Weights of a small GPT-style language model, trained from scratch on English Wikipedia: MLP 640 GeGLU.
MLP neurons of a small language model. Each row is named by its layer, matrix (gate and up: input weights; down: output weights) and neuron, and shows model dimensions 16-79. Each number is 128 + 24 x the weight over its row's rms, rounded and kept within 0 to 255. A neuron's up and down rows have the sign that makes its largest values positive.
After each neuron's rows, "fires on" lists the tokens most often at its 100 highest values on Wikipedia text that the model never trained on.

L3.gate332 [123 144 147 116  89 156 137 137  95 126 133 165 132 127  98 124  76 107 140 126 139 171 167 105 119 102 150 160  56 133 133 108 157  94 117 136 114 111 175 174 146 124 160 188 123  89 116 106 167 124 117  96  88 110 147 182 168 140 125 153 136 122 132 134]
L3.up332 [117 120 119 118 107 135 116 139  88  71 159 165 130  61 122 121 141 154 121 149 114 132 135 122 163 133 170 171 115 159 132 112 165 110  75 167 140 118 151 114 131 108 100 111 146 134 157 138 120  99 142 108 123 146  91 130 123  83 122 131 105  98 132 114]
L3.down332 [127 113 137 159 118 133 110 196 133 131  88 125 113 105 131 132 111 142 130 112 117 121 117 126 121  99 144 121 131 103 139 180 135 127 103 138  85 118 120 124 139 116 111 123 155 169 101 159 138 130 146  88 155 110 143 114 117 120 143 133 134 117 117 154]
fires on: " th", "in", "av", "reat"

L2.gate194 [ 88 148 109 121 168 110  98 140 162 114  96 134 134 163 120 133 119 109 138 115 164 164 108 108 133  93 126 112 172 107 136 122 139 104 169 115 144 128 101 108 108 110 119 103  97 138 146 115 127 118  97 143 158 129 111 159 135  83 138 110 133 170 148 123]
L2.up194 [124 156 125 122 127 139 112 101 176 128  90 119  57 135 112 163 112 153 121 115 159 129 105 124 115  93  87 123 156 123 108 107 119 176 152 136 146 153 134 121 125 103 111 104  65 148 138 147  81 109 137 140 108 156 135 117 127  94 124 116 131 137 119  94]
L2.down194 [144  91  83 158  96  69 149 144 112 130  93 170 119 144 160 166 119 142 131 132 106 119 120 135 158 132 113 116 122 135  87  83 153 118 113 145 113  94 104 128 141 131 141 111 149 130 134 116 132 121 149 173 139 149 139 176 144 134 160 129 143 159 147 100]
fires on: "|", " |", "ze"

L3.gate513 [136 127 135  86 129 147  88 109 156 107 119 133 141 162 158 123  93 107 124 103 107 143 143  77 122 136 126  99 135  93 144 101 134 144 145 160 142 155 121 137 183 141  70 162 135 149 111 156 109 131 122 155  86 123 136  60 119 173  95 146 132 114 144 141]
L3.up513 [117 160 160 112 102 143 142 137 131 156  97 122 160 104 149 133 133 155 122 158 117 147 136 139 119 122 145 131 146 134 107 144 131 170 123 162 137 107 113 165 197 121 113 130 130 118 132 144  84  78 110 139 123  97  89 156 105 186  60 125  94 125 135 177]
L3.down513 [153 118 135 132 119  90  71 144 144 142 163 139 130 120 100 188 147  99  79 123  96  85 130  82 106 138 147 147 151 124 138 138 158 120 165 142 117 123 178 112 168 131 100 137 147 104 142 148  75 123 143 130  84 142 125 125 140 106  70 123 151 119 129 151]
fires on: "0", "S", "9"

L5.gate578 [114 156 103 120 169 150 169 129 144 140 121 175 136  90 130 125 121 104 112 127 159 135  72  99 127  79 143 137 122 125 171 131 133 114 124 177 137 130 120 124 101 126 119 114 147 122 114 133 113 126  79 126 184 118 114 123  72 138 111 132 136 164 115 195]
L5.up578 [120  95  93 113 141 128 120 150 160 124 148 142 132  71 121 137  94 108 102 149 135 104 144  87  88  91 117 166 127 158 131 145 146 141 126 140 115 116 155 171 130  99 117 130 147 156 129 130 189 131 136 135 129 109 129 154 108 174 112 145 168 123  99 179]
L5.down578 [111 177 102 157 168 182  79 133 127 121 146 130 160 113 180 140  99 115 148  84 138 123 134 136 121 110 107 139 140 124 128 154 122 131  86 123  96  99 121  57 110 145 160 134  89 136 111 116 117 113 161 110 111 118 120 102 108 120 150  97 121 121 125 133]
fires on: "1", "ur", "h"

L5.gate532 [ 99 120 140 107 147 140 127 159 111 136 106 145  99  90 124 136 119 119 134 153 116 152 134 150 150 134 156 120 129 129 108 146 104 146 158 118 118 148 115 152 126 124 123  92 146 125 106 169 107 105 106 134 121  90 143 173 155 127 119 149 106 103  64 138]
L5.up532 [101 129  89 105 124 125 150 133 108 132 111 149 179 152 106 157 137 150 108 143 132 141 126 142 107  80 168  94 144  96 138 151 106 168 146 117 125 167 123 104 127 115 138 133 133 125  83 155 124 125 100 128 129 102 137 105 131  91 126  84 150 133 120 111]
L5.down532 [127  86 147 110 112 152 128  96 154 116 101 156 114 138 143 151 110 106 119 169 133 145  91 108  94  98 148 114 133 117 120 111 150 177 167 125 174 151 149  88 123 102 152 166 131  88 125 143 121  95 121 104 123 158 107 136  99 154 132 116 143  99 129 134]
fires on: " Re", " re", "ue", "b", "ced", "y"

L3.gate432 [154 144 128 110 120 177  76 161 100 155 143 101 115 170 145 105 159 147  98 122 143 127 139 117 155 102 104 141 131 165 118  67 112 124 128 157 175  85  85 102 121  92 128 167  95 108 125 153  98 114 134 143 132 136 145  87 100 122  78 134 160  81 149 128]
L3.up432 [165 151 129 116 114 169  83 164  97 150 143  85 110 186 160 108 188 112 114 119 138 117 152 121 142 143  77 157 131 161 136  89 102 136 131 173 144  69  97 137 136 103 142 144  92 122 141 146 104  99 125 149 110 106 146  84  83 119 103 140 130 141 125 135]
L3.down432 [168 148 132 135 139  74  79 108  92 136 128 170 120 104 144 154 116 111 108 121 131  98 106 111 125 126 128 132 117 160 138 144 108 163 136 167  97 120 165 137 155 171 107 137 104 159 103 139 126 133 147 138 121 159 117 144 125 126 141  97 116 168  98  79]
fires on: " S", "s", "S"

L3.gate72 [124 107 139  87 126 110 129 125 113 157 148 127  84 101 127 171 124 137 100 129 125 125 161 135 140 106 120 130 115 147 115 130 108 139 149 104  92 193  91 100 133 154 115  99 129 125 121 159 154 137 105 183 120 134  74 154 132 128  93 103 114 151 131 137]
L3.up72 [104  80 118  89 108  94 132 159 127 114 150 121 126 138 165 100 118 122 107 108 173 139 162 167 153 143 132 138 144 113 156 104 103 155  97  75  89 178  94 128 110  61 119 106 138 129 114 114 172 121 144 134  95  74 164 108 176 125 100 141 125 122 153 146]
L3.down72 [167  59 119 151 135 123 132 138 117 134 155 158 131 118 142  95 133 146 137 141 166 116 118 143 129 159  46 116 133 147 143 116 130  78 154 144  77 134  86 115 157 136 142 142 153 130  98 147  95 102 139 140 126 155  74 121 117 111 111 113 127 132 150 152]
fires on: " his", " her", " His", " their", "er", "is"

L5.gate387 [103 136 110 104 117  97 146 109 112 114 134 152 131 118 115  86 148 144 114 167  98 155 125  88 137  90 103 142 141 116 152 124  84 163 130 136  85 143 136 146 112 159 144 154 107  86  90 163 129 153 158  95 146 148 167 109 150 101 122 173 103 155 137 111]
L5.up387 [ 75 145 133  97 130 122 147 148 108  99 145 136 120 141 133 121 153 146 114 126 132 158 110 125 145 107 105 152 124 139 150 138 127 142 105 132  76 115 182 177 152 189 104 145  83 111 134 143 122 134 148  98 148 132  80 129 110 114 112 162 119  92 147  70]
L5.down387 [164 153 140 110 119 118 104 131 113 141 131 145 142 134 131 131 155  85 119 114 135 149 134 108  73 130 169 125 147 106 121 106 160 169 100 105 133  78 198 149 163 119 139  73 151 139 115 127 132 123  91 147 138  85 104 140 120 155 136 129 159 144 112  89]
fires on: "ak", "k", "t", "up", "le"

L8.gate497 [108 116 118 149 120 120 100 165 114 123 127  72 174 144 146 147 125 135 138  87 124 143 103 145 141 108 110 117 108 139  82 101 113 115 184 110 113  90 133 128 188 153  69  98 143 134 161 142  84 164 124  96 123 154 114 115 106 142 119 152 108  94 136 177]
L8.up497 [ 65 113 149 117 130 117  91 161 146 116  91  94 135 117 167 138  89 158 140 132 122 135 137 145 163 112 139 118 114 109 125 112 168 140 130 118 196  91 115 147 142 119  86 120 101 122 130 127  80 164  89  32  99 117 117 120 148 148 144 130 131 101 165 147]
L8.down497 [159 157 124 150 115 115 104 145 109 158 184 126 102 131 159 156 173 107 100 155 123 134 164 104 152  99 142 162 131 142  81 128  80 131  96 137 160 159 159 152 130 106 122  92 130 146 112 138 144 157 140 121 152 128 116 111  76 169 139 125  83 142 103 127]
fires on: " v", " V", " Sp", " sp", "v"

L5.gate258 [150 134  77 112  98 166 110 106  96 145 173  89 145  93 152 112 129  93 147 167  87 139 148 163 143 116 132 120 137  97 139 124 134 136 101 142 133 119 101 170 112 142  66 153 144  92 131 132 131 131 139 129 111  96  82 143 102 121 141 103 137 154 116 111]
L5.up258 [132 114 111 137 109 118 135 157  90 185 145 102 121 159 144 175 153  90 154 164 110 133 168 146 127 164 144 107 124  91 173 126 137  94 140 120 103 132 164 135 125 101 132 129  87 168  49 161 145 122 107 114 151 145 105 158 173 101 113 105 164 140 141 156]
L5.down258 [112 142 107 137 113 127 120 156 119 181 150 119 160 120 155 105 147 123 164 114 125 117 126 128 131 117 160 115 181  89 116 128 142 117 116 145 144 116 135 152 116 139 113 129 135 110 128  99 110 118 138 187 132 159 106  85 105 138 116 178 127 154 168  96]
fires on: " inc", " am", "im", " acc", "om"

L5.gate433 [104 154 177  98 136 118 150 165 125  86 145 100 117 146 112 127 162 114 122 127  98 138 124 121 130 156 132 129 134 120 165 147 120 130 147 120 142 123 121 129 131  84 106 141  96 125  76 125 140 130 129 134  97 123 143  96 148 116 109 123 140 139 126 159]
L5.up433 [103 104 180 112 152 133 116 142 132 146 114 153 122 155 152 146 134 144 163 141 132 137 162  97 136  92 107 135  96 125 134 153 138 126 106 100 183 121 121 149 126 136 126  79 104 153  93 160 142 151 134 143  97 141 118 114 170 133 126 111 159 147 146 106]
L5.down433 [149 147  87 109  94 122 129 106 127 176 110 112 109 135 136 154 132  96  80 163 124 144 102 142 129 176 155 149 144 136 136 106 132 154 110  82 133 128 117 173 130 130 149  96 126 119  82 135 134 122 135 118 120 120 119 116 167 137 115 132 164 119 142 124]
fires on: "end", "ir", "al", "is", "augh"

L2.gate265 [114 162 108 113 123 128 138 119 176  92 110 136 127 138 103 149 122 142  87  95 181 129 102 111 152 139  58 113 110 131 144 132 137 132 123  99 114 129 101 122 135 128 110  83 105 154 158 152  86 108 125 179 154 106 142 115 138 124 134 143 122 132 122 151]
L2.up265 [147 161 153  85 147 134  89 107 194  95  96 135 125 154  92 131 147 115 104  99 170 158 129 138 127  92 131 111  93 107 156 122  98 125 130 134 152 122 124 117 136 140 135 107 109 151 147 101 122 101  98 171 177 150  97 122 172 153 133 113 116 138 140 137]
L2.down265 [ 89 106 121 177 104 111 142 102 132 124 127 120 124 147 129 109  89 158  95 141 146 126  83 123 131 101 118 135 109 117 100 126 121 125 148 120 145 114 139 134 161 104 119 160  86 171 149 117  76  98 157 184 136 125 134 123 148 151  88 116 151 137 108 164]
fires on: "|", " |"

L3.gate14 [131 166 111  82 117 128 124  97 112 171 148 147 166  80 142 126 153 144 127 118 116 176 116 146  94 148 120 130  93 133 150 111 124 107  85 112 123 147 145 169 133 114 160 129  92  86 142 128 143 152 173 128 150 125 121 100 135  96 116 136 133 142 107 140]
L3.up14 [127 118 129 144  78 140 146 119 162 163 112 156 157  98 129  91 125 127 120 138 162 102 121 114 107 109 139 176 144 109  82 163 111 162 114 109 165 126 128 118 177 153 142 127 171 178 142 136 107 160 156 109 106 140 161  92 140 160 167 138  81  81 103 128]
L3.down14 [159 144 120 108 130 142 125 157 170 119  23 133 110  99 142 132 133 132 112 143 126 147 100 149 141 151 109 107 161 119 123 120 146  93 114 159  59 107 169 153 142  93 145 152 100 155 113 141 121 149 105 145 165 147 136 132  86 133 106 121 124 119 143 132]
fires on: "im", "um", "m", "ig", "am", "ag"

L3.gate512 [127 141 154 136 120 131 106 130 100 106 125  93 164  80 150 113 141 107 175 134 112 119 132 135 109  95 142 166 105  97  82 142 118 160 103 148 148 105 152 146  99 120 153 167 172  86 157 122 121 123 154 140 183 111 124 140  93 113 137 139 113 106 146  92]
L3.up512 [ 96 114 152 126 174 107 127 143 117 112 112 163 160  91 130 137 131 134 132 119 126 129 157 118 144 117 138 129 122  88 117 143 134 138 163 130 101  98 143 141 132 145 140 158 121 104 116 105  96 145 134 115  79  71 202 130  93  84 152 126 138 161 134 116]
L3.down512 [167 149 120 140 136 131  91 129 144 121  51 103 174 125 138 103 148 110 103 170 152 156 138 120  83 175 130 107 128 110 129 141 166 126  94 135  74 122 150 118 133 100 151 125 120 126 153 128 150 103 132 119 171 129 140 159 133  85 126 136 197 146 135 160]
fires on: " \"", "ed", "z", "way", "1", "\""

L5.gate103 [126 108 169 130 121 150 153 125  89 152 152 144 120 144 138 155 105 142  64 128 144 150 175 134 107 128 120  96 107 115 143 114 125 139  73 127 136 157 119 112 125 143 167 120 142 109 126 125 127 137 121  89  92 103 114 102 110 111 105 101 137 106 148 117]
L5.up103 [129  75 118 142 128 140 128 133 108 131 162 136 127 165 124 139 128 103 121 136 154 111 175 151  93  83 109  91 130 143 126  82 128 118 125 110 130 136 100 155 141 105 120 108  95 108  94 177 136 119 122 103 130 100 120 113 124 121 118 127 110 121 123 181]
L5.down103 [140 122 122 141 144  96  65 114 114 124 147 134 136 121 112  64 120 179 169 166 173 105 120 167 114 171 103 166 159 173 159 135 176 128 143 150  73 133 139 136 141 131 150 123 156 132  98 133 130 138 131 100 151 153 123  91 147 118 150 108 121 124 122 162]
fires on: " her", "s", "is", "ose", " his"

L5.gate500 [134 156 162 107 105 134 174 132 112 120 109 129 113 122 126 130 102 144 127 103 129 149 101 146 125 138 112 102 143 132 149  69 114  99 155 119 106 143  89 163  94 140 129 145 100 119 186 119 157  79 111 149 128 105  69 104 101 116 132  94 142 102 138 124]
L5.up500 [132 105 146 136 137 106 168 112 159 132 112 160 123 134 127 112 136 109 139 119 169 129  63 125 126 136 106 119  85 153 150 112 154 119 152 109 133 152  76 106 105 135 144 148 123 152 155  99 142 163 157 154 146 122 119  90 128 139 139  82 148 112 151 137]
L5.down500 [145 109 114 150 138 141 135 106 143 158  66 124 143 151 145 101 141  82 112 136 140 129 160 149 123 136 160 123 177 155 104 167  87 155 106 129 102 129 134 108 134 136 146 114 132 156 124  95 141 117 133 121 138 115 160 140 126 123 133 120 167 110  94  93]
fires on: "and", "ound", "ission", "all"

L3.gate338 [119 140 114 127 186 145 127 142 113 139 121 164 114 108  76 119 104 130 130 134 133 194 144 134 145  97 129  88 127 123  90 153 123 136 128 107 101 114 134 136 148 123 125 139 129 146 120 141 101 146 167 136 165 129 114  73 147 122 145 158 133 125 118 114]
L3.up338 [122 109 145 122 185  90 153 175 129 134  90 128 152 152 108 145 115 122 132 148 105 188 126 119 166 110  96 143 110 134 122 138 141 137 154 108 123 100 157 149 136 120  87 139 131 126 131 136  99 109 120 144  76  73 128 107 125 129 188 169 124 178 116 136]
L3.down338 [124 127 116  98 163 113 154 138 139 139 141 121 153 126 116 105 150 112 142 153  99 134 106 107 109 127 121 133 167 181 159 110 137 132 127 146 129  99 107 119 159  59 131 100  96 132 134 195 101 147  77  92 120 116  99 144 150 132 103 137 138  99 137 124]
fires on: "d", "r", "ch", "ond", "ll", "ons"

L5.gate587 [146 168 161 126  81 121 105  81 152 109 117  96 137 102 181 125 122 120 114 129 110 152  88 138 148 110 113 153 153 162 118 144 136 117 112 158  80 136 139 108 151 142 136 137 142 127 108 151 117 110 103 137 145 129 132 130 139 107  50 155 119 113 130 109]
L5.up587 [152 130 142 134 120 122  76 150 119 136 156 148 133 117 181 111 135 132 114 156  99 150 114 103 131 151 118 111 157 167 105 141 115 139 137 139 140 120 118 119 121 171 111 174  90 158 140 161 103 111 108 155 134 129 141 119 164 115  78 125 102  82 163 175]
L5.down587 [138 140 157 123 127  70 130 152 141  77 184 122 128 141 113 176 109 118  83 152 124  86 108 132 115 151 115 159 143 157  89 120 145 135 124 194  71 111 148 136 144  96 129 136 147 103 111 132 123 156 163 117 123 115 154 154 123 146 113 125 114 109  97 118]
fires on: "0", "S"

L2.gate341 [136 104  92 147 139 121 188 141 110 143 109 137 115 107 154 106 137 116 157 147 147 129 120 168 178 160 122 155 171 120 179 118 148 118 106 145 102 118 169 116 103 169  96 158  97 135  91  82 147 134 100 154 147 127 134 115 119 139  90 155 113 122 171 103]
L2.up341 [116 129  85 124 136 118 154 138 120 134 122 138 153 119 144  97 127 144 141 139 134 133 136 161 183 196 105 126 171 145 159 162 152 109 100 144 136 112 132  95 150 129 112 131 120 176  86  69 136 132 145 171 148 159 134 128 114 144  95 182 130 128 160 120]
L2.down341 [165 149 125 149 102 160 162 182 106 136 124 100 176 112 161 154 101 138  99 173 137 141 112  93 148 135 128 127 144 141  99 143 115 140 113  95 136 109 150 108  86 139  89 144 132 125 109  93 141 104 135 111  91 104 110 146 133 139 144 135 179 179  99 106]
fires on: "ct", "em", "ist", "ect", "m"

L5.gate390 [126 164 159 112 125 163 114  88  87 143 101 118 174 168 142 114 156 134 122 114 116 140 148 104  73 158 111 111 159 145 120 113 117 104 145 102 108 118 130 115 172 180 130  76 101 134 182 129 121 139 121 125 125 105 126 102 102 169 104 140 132  86 121 123]
L5.up390 [157 108 185 102 141 118 107 130 115 147  99 133 130 135 108 159 125 102 158 162 149 140 116 112 134  98 142 150 110 119  93  99 121 120  83 118 113 132 124 139 177 113 141  86 102 158 151 164 125  86 131 124 126 144  91  98 115 105 156 127  90 103  82 146]
L5.down390 [175 157  93  94  79 103 122 135 157 172 114 145  92  74 141 134 162 106 137 136 136 107 148 134 124 133 102 134 124 177 147 131 124 134 134 164 114  95 178 115 132 105 113 136 136 143 127  94 136 160  94 100  99 157 140 172 116  96 110 100 142 160  80 135]
fires on: "us", "um", "S", "ium", ".", "a"

L2.gate26 [111 160 105  94 156 136 102 143 118 112 132 145  76 125 135 106  97 136 147 129  96 152 189 149 160 117  86 106 136 143 134 115 136  97 104 125 145 117  94 129 110 121 140 156  62  99  86 135 101 146 105 125  93 114 165 115 139  99 133 128 154  95 155 146]
L2.up26 [128 144 105 105 169 140  79 138 119 132 130 164  87 124 133 132 118 136 157 142 145 111 175 181 111 106 122 103 154 103 150 145 123 118 133 109 114 106 125 164 135 102 158 122  44 109 122  90 129 160 125 115  72 114 125 123 157 148 135 133 135 119 129 142]
L2.down26 [115 113 108 101 126 128 136 135 121 126 148 149 153 126 139 130 147 111 127  92  74 148 129 136 140 131 135 108 163 141 154 125  77 120 125  88  76  99 110 153 126 124 114 119 100 114 112 101 127 127 125 131 136 131 112  88 128 121  97 130 139 146 129  97]
fires on: "es", "is", "'", "ir", "el", " us"

L5.gate209 [ 98 177 122 149 126 118 137 116 136 139 128 139 185 144  96 197 124 131 126 138  90 154 149 162 110 118 119 112 134 172 138 117  78 165 112 139 113 120 131 111  93 138 108 114 103 132 147 136  99 132 124 116  94 114 113 127 131 123 100 154 154 151 135 138]
L5.up209 [ 88 107 101 147 157 120 149 116  79 150 120 148 119 139  81 160  95 131 110 100 133 172 131 120 101  97 122  79 138 153 111 138 140 139 122 137 157 150 132 149 128 125 140 126 110  83 120 148  84 131 130 114 135 125 164 112 139 125 113 132 146 128 149 130]
L5.down209 [ 99 123 118 114 163  80 162 138 137 155  87 124 104 141 103 158 138 133  95 125  79 129 148 155 138 129 172 155 139 139 132 133 133 100 145 141 148  98 150 128  89  94 105 107 124 118 164 171 124 152 127 143 117 151 130 148 140 155 135 128 125 134 111 158]
fires on: " pro", " Pre", " pre", "re"

L8.gate385 [139 127 172  88 112 158 130 154 151 140 135 152 111 109 145  99 160 139 119 157 134 139 171 112 128  84 129 168 123 102  83  78 121 124 136 149 162 147 165 130 159  82 116 123 109 137 115 120 148 134 149 124 117 131 107 183 102 115 105 141 153 166 151 183]
L8.up385 [148  78  95 126 133 118 124 121 132 115  98 105 111 116 107 122 106 125 116 153 146  97 118 153 124 155 162 128 108  85 159 152 137 137  99 111 130 119 127  98 139  93  88 132 160 138 109 108 132 142 120 119  96 141 153 171  96 113 148 103  78 113  77 147]
L8.down385 [112 112 146 144 160 182 137 166 117 114 107 131 126 139 106 110 186 135 113 167 128 127 129 121 128 142  72 156 114 134 135  90  88  94 120 122 147 169 129 144 125 115 136 136 144 134 130  98 148  98 133 142 112 114 178 118 138 121 164  99 144 152 125 147]
fires on: "l", " publ", "v", "enn", " fin", "n"

L3.gate396 [108 131 131 129 120 134 109 113 108 110 111 105 151 137 107 110 134 142 117 159 108 117 125 146 143 121 114 119 111 126 103 124 117 107  80 137 134 143  93 170 135 131  91 124 110  96 136 157 110 109 128 167  76 102 115 143 129 164 117 139 136 152 118 125]
L3.up396 [113 152 111 156 165 122 120 125 129 151 150 116 123 122 120 143 178 129 116 143 109 154  67 115 115 136 119 116 107 119 140 102 129 104 139 123 134 173 137 146 142 135  80  81 105 103 116 195 127 123 122 151 129  98  94 151 120 123 113 142 155 122 114 150]
L3.down396 [112 143 135 133 128  90  64 104 131  91 124 142 112 145 115 164  78 118 125 130 117 140 173 154 113 145 139 126 114 118 143 120 109 195  85 169 152 137  94 144 102 115 112 137 114 118  93 130 120 133 141  89 132 143 139 145 156  94 157 135 138 139 169 116]
fires on: "re", "e", " there", "om", "im", "u"

L8.gate101 [145 155 146 128 105 141 133 121 143 127 138 111 153  97 139  91 136 130 143 141 137 106  84 170 117 100 115 135 111 146 114 135 145 161  97  96 125 116 105 144 116 120 188 147 120 116 130 164 149 120 134  98 152 108 129 158 117 107 138 127  97 169 175 130]
L8.up101 [102 108 134 113 101 102 119 117  96 100 112 116 154  92 138 141 114 112 109 111 144 107 134 123 162  58 134 132 106 150 141 128  97 150  94 110 129 110 103 136 121 177 147 144 108 153 114 164 128 127 126 121 141 119 132 158 114 106 156 123  96 136 110  99]
L8.down101 [128 147 133  89  90 157  87 102 172  96 115 129 158 140 101 147 109 111 135 120  95 111 146 130 129 132 127 142 130 161 116 128 136 120 127 113  68 113 118 114 127 111 162 149 137 147 145 156 131 139 147 151 170 122 135 146 126 175 147 124  89 173 125 128]
fires on: "im", "am", "iv", "ounc"

L5.gate80 [162 125 119 125 119 131 116 116 129 152 123 156  62 149 116 165 150 129 115 132 118 139 164 157 142 122 145 111  93  95 173 192 148 172 114 135 114 116 115 117 144 133 133 135  94 113 114 137 118 140 142 123 129 127 128 127 149 161  98 141 137 127 137 152]
L5.up80 [136 132 122 101 123 143 107 123 118 108 120 134 120 128 132 103 156 184 108 124 114 132  76 130 155  93 154  97 121  87  91 169 125 141 117 122 104 156 148 157 116 128 102 133 125  94 105 127 136  90  99 137 153 143 123 110  95 104 124  95 139 102 105 156]
L5.down80 [138 126 167 144 122 126 119 116  98 104 148 110 162 155 109 100 107 121 139 139 138  94 162 162 171 131 153 104 127 136 131 129 128 123 100 133 151 164 161 127 137 132 182 137 120 108  90 164 110  98 124 128 116  95 101 132 125 161 145 118 138 170 152 137]
fires on: "a", " j", "j", "b", "h", "y"

L3.gate397 [179 126  76 126 114 141 158 115 133 133 119 141 112 131 121 112 139 157  70 139 144 101 132 152 119  98 148 140 156 137 122 124  97 119 125 147  70 125 102 159 117 151  83 135 123 120 102 167 112 151 119 108 129 175 158 143  83 129 121 115 114 172  81 153]
L3.up397 [167 108 121 127  89 141 146 111 136 100 174 137 101  72 158 141 145 130  90 132 147 128  97 132 110 110 161 153 110 170 135 103  97 147  81 151  90 101 145 148 124  79 119  98 125 148 134 128 159 159 121 124 110 147 139 129 131 125  81 141 115  97  98  78]
L3.down397 [142 119 100 143 150 123 165 128 121 154 143 187 165 133 125 116 130 123 141 123 142  94 118 121 135 117 118 126 113 134 166 125  81 133 146 147 124 123 148 114 132 133 164 110  69 124 120 140 159 111  99 118 123 109 154 102  97 149 166 139 125  97 128  80]
fires on: "1", "ob", "i", "h", "ch"

L5.gate584 [149 142 136 114 107 123 120 103 128 117  92 146 104 110 154 158 107 167 117 150 168 149 138 124 172 100 163 134 122 156 102 113 143 112 127 140 157  89 140 165 144 170 104  98 133 143 139  90 133 163 141 144 126 104 137 140 130 122 144  86  96 120 114 119]
L5.up584 [ 95  98  96 158 127 132  93 118 110 128 148 145 164 103 104 162 139 120 119 172 130 177 167 154 147 132 151 153 111 196 167 177 114 135 130 114 118 117 136 105 140 117 138 119 114 175 139 128 185 117 148 113  92 123 109 126 149  64 120 163 103 103 110 106]
L5.down584 [147 100 121 107 134 123 151 158 117 137 110 125 106 148 130 147 132 146 126 120 153 151  79 111 127 131 167 159 140 130 161 131 143 120 118 147 168 111 106 160 142 136 131  96 179 132 128 134 113 127 140 117 133  85 108 163 157 162 121 136  99 157 114 135]
fires on: " th", " Th", "ens", "us", "in"

L2.gate75 [168 167 129  76 113 115 141 144 175 106 128  79 110 168  93 170 104 136 167 117 145 145  83 121 110  96 144 108 114 104 147 144 167 117 128 212 128 137 104 164 106 100 180 126 125 121 135 110 115 147 106 145 142 130 127 154 114 143 115 142 123 129 102 117]
L2.up75 [153 149 120 127 135 150 163 116 158 122 112 126 125 150 131 154 104 154 136 116 124 133 122  98 132 107 151 109 151  90 203 147 127 130 163 157 154  95 134 171 105 101 122 132 119 124 158 117 156 105 108  69 184 157 109 148 121 117 152 123  83 125 108 132]
L2.down75 [114 101 131 112 137 147 140 145 130 114 129 146 172 153 117 118 129 119  87 159 132  88 153  74 109 151 151 157 150 126 124 145 149 155 113 105 113 108 131 118 116 160  94 113 100 166 131 143 120 106 129  97 169  94 121  79 131 132 101 102 102 161 129 123]
fires on: "if", "ict", "h", "arl", "cept"

L2.gate309 [142 150  99 141 132 117 130 116 120  68 124 106 170 156 153 165 161 135 113 163 169 119 105 134 104  75 110 115 129 127 150 129 156 115 137 109 153 150 154  86 118 120 115 150 112 105 136  88  85 122 134 128 103 134 124 142 127 145 152 162 133 111 103 163]
L2.up309 [139 120  79 106 136 108 144 131 105 121 132  98  98 110 156 154 192 115 149 160 113 120  72  99 137 118 106 115 143 155 133 144 101 131  70 163  97 111 124 152 124 106 136 147 138 110 124 130 135 149 143 121 195 104 122 125 127 118 107 104  98 139 119 132]
L2.down309 [ 81 117 156 118 120 113 133 141  92 148  99 140  94 143 115 118 115 156 128 135  81 131 125 142 123 164 116 117 133  91 117 144 170 119 111 163 136 130 117  73 139 109 121 133 147 123 117 109  64  96 162 141 169 157 118 156 139 140 165  90 148 101 115 148]
fires on: "ar", "est", "inal", "et", "eb"

L2.gate3 [140 128 149 106 119 121 186 110 142 107 143 133 158 112 131 147 134 115 116 135 114 157  85 135 151 124  76 104  97 116 133 103 123 137 111 176  94 101 173 115  97  97 148 113 114 174 155 147 154 124 126 101  87 137 107 100 165  89 156 126 123 114 125 136]
L2.up3 [141  88 165 153 147 140 153 126 131 117 125 120 134 132 126 110 156  93 133 150 120 147 128 135 154 113 128 109  84  98  95  81 141 145 107 182 105 127 122 120 100 108 127 146 144 176 183 133 106 130 173 106 117 106  90 126 132 116 158 104 155 129 144 100]
L2.down3 [148 131  99 144 115 125 136 136 136 116  94 139 152 132 100 106  86 153 160 142 148 108 133  94  89 155 119 132 153 100 113 133  96 176 138 144 137 150 118 127  94 129 120 114 140 121  99  93 159 121  97  91 117 126 135 145 127 132  93 143 101 122 141 142]
fires on: "all", "and", "ee", "ive", "ard", " place"

L5.gate417 [130 111 138  76 105  86 118 137  57  59 102 135 143 117 108 119 127  95 134 127 132 133 140 120 146 121 156 131  94 111 127 129  90 115 139 140 130 163 138 138  75 143 123 104 115 110 146 128 161 161 139  76 136 139 144 108 138 113 173 113  87 143  99 134]
L5.up417 [ 73 144 146 111 130 127 107 151 111  97 110 168  66 143 105 159 124 115 110  99 140 143 148  92 125 117 110 149  76  87 189 121 103 118 125 110 118 104 133 131 123 176 137 131 152 156 135 122 154 153 146 112 126 159 140 140 155  71 139 134 135 105 142 122]
L5.down417 [ 85  71 127 168 150 138 115 112 157 145 132 168 104 102 215  78 145 114 124 143 100 109 131 164 151 125 138 112 149 115  77  81 142 146 153  88 175 145 133 110 128 121 109 132  67 132 100 158 153  91 150 142 113 122 125  95 108  98  88 108 119 157 121  79]
fires on: "w", "y", "ak", "k", " w"